Weights of a small transformer language model.
Size: 20 layers, 4 heads of 64, MLP 1280 squared ReLU, vocabulary 16384, 33.4M parameters.
Architecture: LayerNorm before each block, rotary positions, no biases in attention or MLP, untied embeddings, capped logits.
Training: a variant of Muon for these matrices, 432M tokens, 6597 steps.
MLP neurons of a small language model. Each row is named by its layer, matrix (up: input weights) and neuron, and shows model dimensions 160-287. Each number is 128 + 24 x the weight over its row's rms, rounded and kept within 0 to 255. Numbers have three digits each.
Before each neuron's rows, "fires on" lists the tokens most often at its 100 highest values on Wikipedia text that the model never trained on; "fires after" lists the tokens most often just before its 100 highest values on Wikipedia text that the model never trained on.

fires on: " and", " but"
fires after: ","
L7.up634:137096148108152111117145096128155126092132158090149114154135062165118083117123136170103134165128135101137152180122124137128108133115150121097120107139171119141113139153093163126142142123115135162113092146102137119116103157110133112119111128106171127154122220144132096116118118112145103135142153106099142121146107122150101151085151138132119118162133126113139108150069125141147153101133

fires on: "\n"
fires after: " |", ")", "'"
L7.up495:155133135156115136167087121109146155110161144150137139137141123147139145126132162049115142107124134139135113150134150138097103143142117150115110086114099181118121141181100172152143100080110157176108160145116143155119174085103102093145160066143128127149101142144153140165157123109156124087131146150120187149134158125138124076103141147164167137142158125150121131120119108068158098115147

fires on: "\n", " |"
fires after: "\n", "'", "----", " 1976", " 1994", " 1977"
L7.up145:191090141117121119169142105137120152115139126126118135108164103149133138109153146097129139114099173168129081133104120121095096096159118133121126105117112134141123102145153109142164089122144153125122141099125134151151129135157123124101131095159131153109109122149100147124179127128131108143150125138131107128135155162113122123075122132152127129146154143126162155079149128094102063139138

fires on: ".", " No", " 2", " Title", ")", " Party"
fires after: "|", " |", " No", " 1", "\n", " Set"
L16.up1227:131137132100113114167142130136117111114163134119117118163125118186114064123099115068172109123154132095105166117133160200099134199119104125111137142150121119126131104139152128107155115133119137132149136170112144123120138135116149151162127116097132122142128151154128102123069111141094139121134097121157116210143134087123113091140117119127150079123136135132173116116143158093144152153130

fires on: "L", "I", "18", "R", "J", "K"
fires after: "N", " U", "F", "I", "Mo"
L6.up817:137146123157162174113173147160120136148146145136102153149137112131139115139112081151113127123141127082159102138173107141134103137098113174116093142124113154140100131113108120157093112146154172118133099110146190135144127131131127113151101130095131137102147098118125101141143120071160140147135129138139123138141134107094176124142109122097088124093132094151118125086154145183131100075151

fires on: "\n", ",", " for", "C", " Rap"
fires after: "\n"
L9.up438:108115126113174109123098075121111090113177137114103156118141113119147117118097117128120135133099137136114163121134114107160132097147128137089139160086139089138101109146132116162142127126192108131145165086098140147130102129142119061138106131126171144150134113116151095104117165086147130137155099162114118145117105085152129147135117123140150156149116157135148178131145114154146147137131

fires on: "\n"
fires after: " |", "\n", " =="
L2.up984:151154110110132109106147121113126125150100106166141144139100107114132128138108119135126117092140138132092132121116137102133172128070112084106143119102107130157119142104100133140113142111135148131134199128118140195151155132108138118117149110181117116110122160129124135096126141108144141143150119127106100089209133161112104102122152162146144171079094128117129155100120117139175099158150

fires on: "1", "2", "0", "u", " "
fires after: "–", "-", " |", " L", " Châ"
L7.up1158:134083116094119154120072109143123100128124151121168122126133107141129119160107130139126146115129147119095134091075091169142125142128095137128138091126161115117156140127112176095126124110099155112105125131078123159178089132093121085101105114143142137118131157141111104139110156116171210164140134124142131126099142132103079180094142110117132107116164121112169111117119082120074103131153

fires on: " but", " and", ";"
fires after: ","
L16.up702:157085089145164127117165124131062125106076107081139141097127081139118115108138059145125098169117096118089120129151155117095137127106120128144115108138136154148117109119119127127149110100164105106147125083122173108095131133153128129091111173117136132122141081127173138115079120109070120162147169099123161137135161105133106146160126151106148123140094117163110082178122129135112145135159

fires on: "\n", " (", " under", "\n "
fires after: "\n"
L6.up579:156146107136147122102104128128107141111139119115149114120098167133140094096110131107119140103107109147080100104118146075122143134085145138133178140185112068096127137131119100087130148133096119100114130135143153167131124091143119170143143087169109167087136145135120119134154135131127127136118114110155119184142132117120133124134131151109130138131122121156176149088144149155149112142086

fires on: ":", " |", " ("
fires after: " 4", ")", " 2", " 5", " 1", " 3"
L16.up374:136113145148171149164083090123148157130122128135163120106123126126149127071152154112107137142113159160155109158105154116136137100119131116135121096112141144112147161104075138121140112120138107116147158118150124119070157187148124133098142093133104087137120142115144196148105128102122132140129089074126122105183121102092091142144116102117151097115138095168144113175137161156137144140144

fires on: "2", "3", "1", "17", "16", "His"
fires after: "-", " (", " $", "–", " un"
L6.up960:144096104144149149080145104123114127161125156145132138128079160089135138124129125159183160117151177108124113119092103072146100130103183144142122154134139150128173111129108152135107116121104193174167157115148113102134132123116119069120141144083134108120095140173133126111107148165149153190120147124147144137142101137113130141122109082158183120106089089130154095115102124130108119104150

fires on: "-", "'", "up", "us", "h", "he"
fires after: "a", " al", " Ka", "o", " Ku"
L7.up406:117103147146111110103118130131108109163125153106172107127095110115109101147141133147154120141078148134130112157123120153134132107104116123145144127125137169162106170135189125123112148138111125100134118139112188129124110138122124174127132178174158080153080107099108141136099148138152131152123146117128109151113119089093110130104142116125150112152148092139144100158076129120075123110108

fires on: "\n", " |", "|"
fires after: " |", "\n", ";"
L8.up677:125140165103078133124127111098102083134147136130096116142107118145140125175107104120115120140086139131139093092120135143146125158139149118120152147106167147100107161056165142135147178122112160079135114128123093109113144102139141163121088162083145160160165105152103141134085095117131101119147108156116144161109161109194129149119135090125167093145176107146144138114142141129148119086130

fires on: " but", "–", "-", " and", " as"
fires after: ",", " 0", " 3", " play"
L7.up786:136092112089129095088168110149097131098174112091153107095128095165119121118154117185149148133104184114141144094117094110101159147109178138108126104150122145149112090118101129101152169135170122144115121127107137172126175113178082141106075139127179140121128122127131112154163140106131089173110149137092146140117126115123153100160126108107163092121096102146109125127121113090106152131124

fires on: "\n", "==", "==="
fires after: "\n", ")", "-"
L2.up622:152113118139161128124081146115127145148111158114143159149149157132135109117134114100094154077115129126122111083115136112092124124100149078112157196121150113114108111111116118161126127122094150145115193134155147224146148127130111142117093167139144117093128168134157108115161144137155142113097145103157076143147100125126127104096117127141141117105096143113137147118123136110114084142141

fires on: "\n", " ("
fires after: "\n", " ="
L2.up391:072139126137112132128088165128150113139124117115107150155173111127195153102113103127123089118112160139174094090125154159099093169113159120148143131170134136102150162121165163150134159136114176110114158146130090114079112124155127133159111143124167121114155123156145161115107160146169142129117120173100100159128116130132125126144117158167134157153118130095144126110153155129082103126101

fires on: " |", " 1", " 5", " 4", " (", " in"
fires after: " |", " 0", " 1", " 2", " 4"
L9.up1203:173116115175135126159117127139151123095141156172127160157137162161167124115122174101125178090113142166117111123055121142117112135130154138124158090117096140139123164141110117131112132162124174072145132132090091153138103133125131143125106112110113118131132121166108166152153156155141106105102146108118152142145164112153134097112144080074101089140096148136098107152110124114099132140142

fires on: "\n"
fires after: "\n", "."
L2.up966:124144098104173097134112164122116122165125108161155167150131101124126153132105102147129110109154088104132136120099106116101123103078102112125126103134125053193098151146149066127138133151135134150094139156107134117105126117134149112121135127129143124114134121121112131090149194113150155104140104130116097127220121138100124100123100164118173125118102141123142119156128093122139095180125

fires on: "\n", "\"", "==="
fires after: "\n", ")", ";"
L2.up579:135141117084100125092107138105113115130128113149126135129117165106125095110118108113160118090114131116080092101144131119118125131126144102117154165136176101124117135121142098114109132130092113151117182118138108166114122141129087127148116160132133156103115123189115117155166119137119161142122139119148088166138134168119127077084180161103167131118117132123148146134139155122160072147119

fires on: "-", "h", "H"
fires after: "-", " Al", " al"
L9.up536:083088159098125116105126141147102090109116148145181164107141127127178119126117089153137112124121114155123144153145131133116135065112121140117126118115150206092115136098138142115117105130122130089107122091089145131109119120154156090123144124094172123124106159105110112165142166140159108149172126107115134134110135146171133110150140110148118105114155092172148111103089169155095077101098

fires on: "\n", ")"
fires after: "\n", ")"
L7.up920:081138145129091106107101141141154087143127123133093100180138120139153141112152115125146128127151159097133122170150128130165113082127138098163139167142127126116152131135159118144137120144137163119131106140141113106111059135138114131128092152179106144123118125149170081097115135153115096114097099141129153175118148160120165110167115166132117148135088171124155121145190143146124131127122

fires on: " |", ";", " —;"
fires after: " 0", " 1", " 4", " 7", " 5", " —;"
L9.up282:156105173173120196162168131114105117165151158109137129167152135146132110104138171152118097106128152142139145151125089119126081137118124134130140112125124099118135179091149109170143164090122181146133140141160118129128202158106097123110111127127137169116116134162131174125134124104129115109114124133127115170074126103181113118145119143122157065100134103165115113163118169131149136103098

fires on: "\n"
fires after: "\n", " |"
L8.up1190:150118129114153073139092115122077127133107101122124151133148134154135136136084113086127118115140151104061105084129109148145110111113123131135149131104094146139094142138109133142178114098131164152112165120138133116130144126146129104135142135122133138137125097119161111153135155106153100157132091125149117171125111123164168085137132140167191090135144115168145151159119102137177124132111

fires on: " |", ";", "o", ",", "ig", "an"
fires after: " 0", " 1", " I", " 2", " N", " Tim"
L6.up707:140144148172175122059151093092093129102106100108111124151094106165153186174107146150179101118130124098104134155109106178105181132094115129141102151118066134143085136115133093101110159173185128113116141129096118141124128172129082159091079130105148154105112146137122138135147148112088111106151100106143132114157093137129114112106111092121133143176144118143160094112129139127087130139115

fires on: "===", "\n", "-", "=", "=="
fires after: "\n"
L8.up148:137128135101086136079114141147103161103114142101138158139090122111135123116104121123155147083121110108102068135147117108127105097143156157103121142131108138113111126124121155146150117136128181131136176092102098153148108153093129128129164130143171112143126104116122139117118209106153141143142105072136115150130086136123122119152130155150110145162133089173156174126144089115133147122061

fires on: "\n"
fires after: " =", "\n", ")"
L9.up117:085117124129104144121165158155157078153107139112156156144129129109147165109156122132167119149144151137155101126081151156115110147103111126111113125113142109097139106138132147119105175096165137187139085111147116160112133108109072177138129088162151132129162160097136128122107134111150121127134130127148103133125144114118156097106112138175120135096146103133147140068132148117144126123125

fires on: "\n", " —", "/", " 17"
fires after: "\n", " In", " 3", " Final", " Round"
L6.up818:112124135153136136110077134091112135112173160115121169089132147135092145169144099128091121116109165118120103080062155147118141108109122134105130160134101084114051148161159128142129135112114127137172147128131149145087145123120146115089142130136129081111111095126134145116130189141146134122127138115120102076185142151120163115128110096114188177086102114137132122141161136106160085144150

fires on: " |", ";"
fires after: " Apps", " 2", " 5", " 0", " 1", " 3"
L9.up569:117137140139160149154141151149106160117133093156109130091134121133151165119087124156104139103092129146142155152122105111130167122092116118171123108146151161089142161146128127102121163093093073130138104123085128166114125151091099113136119136129150142100107107148129155149116111180137126121180148134162103134195157119107125143136131108133124121087117152165083156155117137132106130087117

fires on: " |", " 2", " v", " p", " 5"
fires after: " |", " 1", " 7", " 2"
L8.up277:178127163131131156133091123091118124091128131123056114145116127144096126142129129116126084119047172121102161098150117141125150100143110115143098126141119145103128111171168102099149124108156112160122143126095135138119165132136080139107105160131113121181126129110118100091092138151104136121126077115156123152174183160111124168157099096146125127130121172166146060116106144146128118097081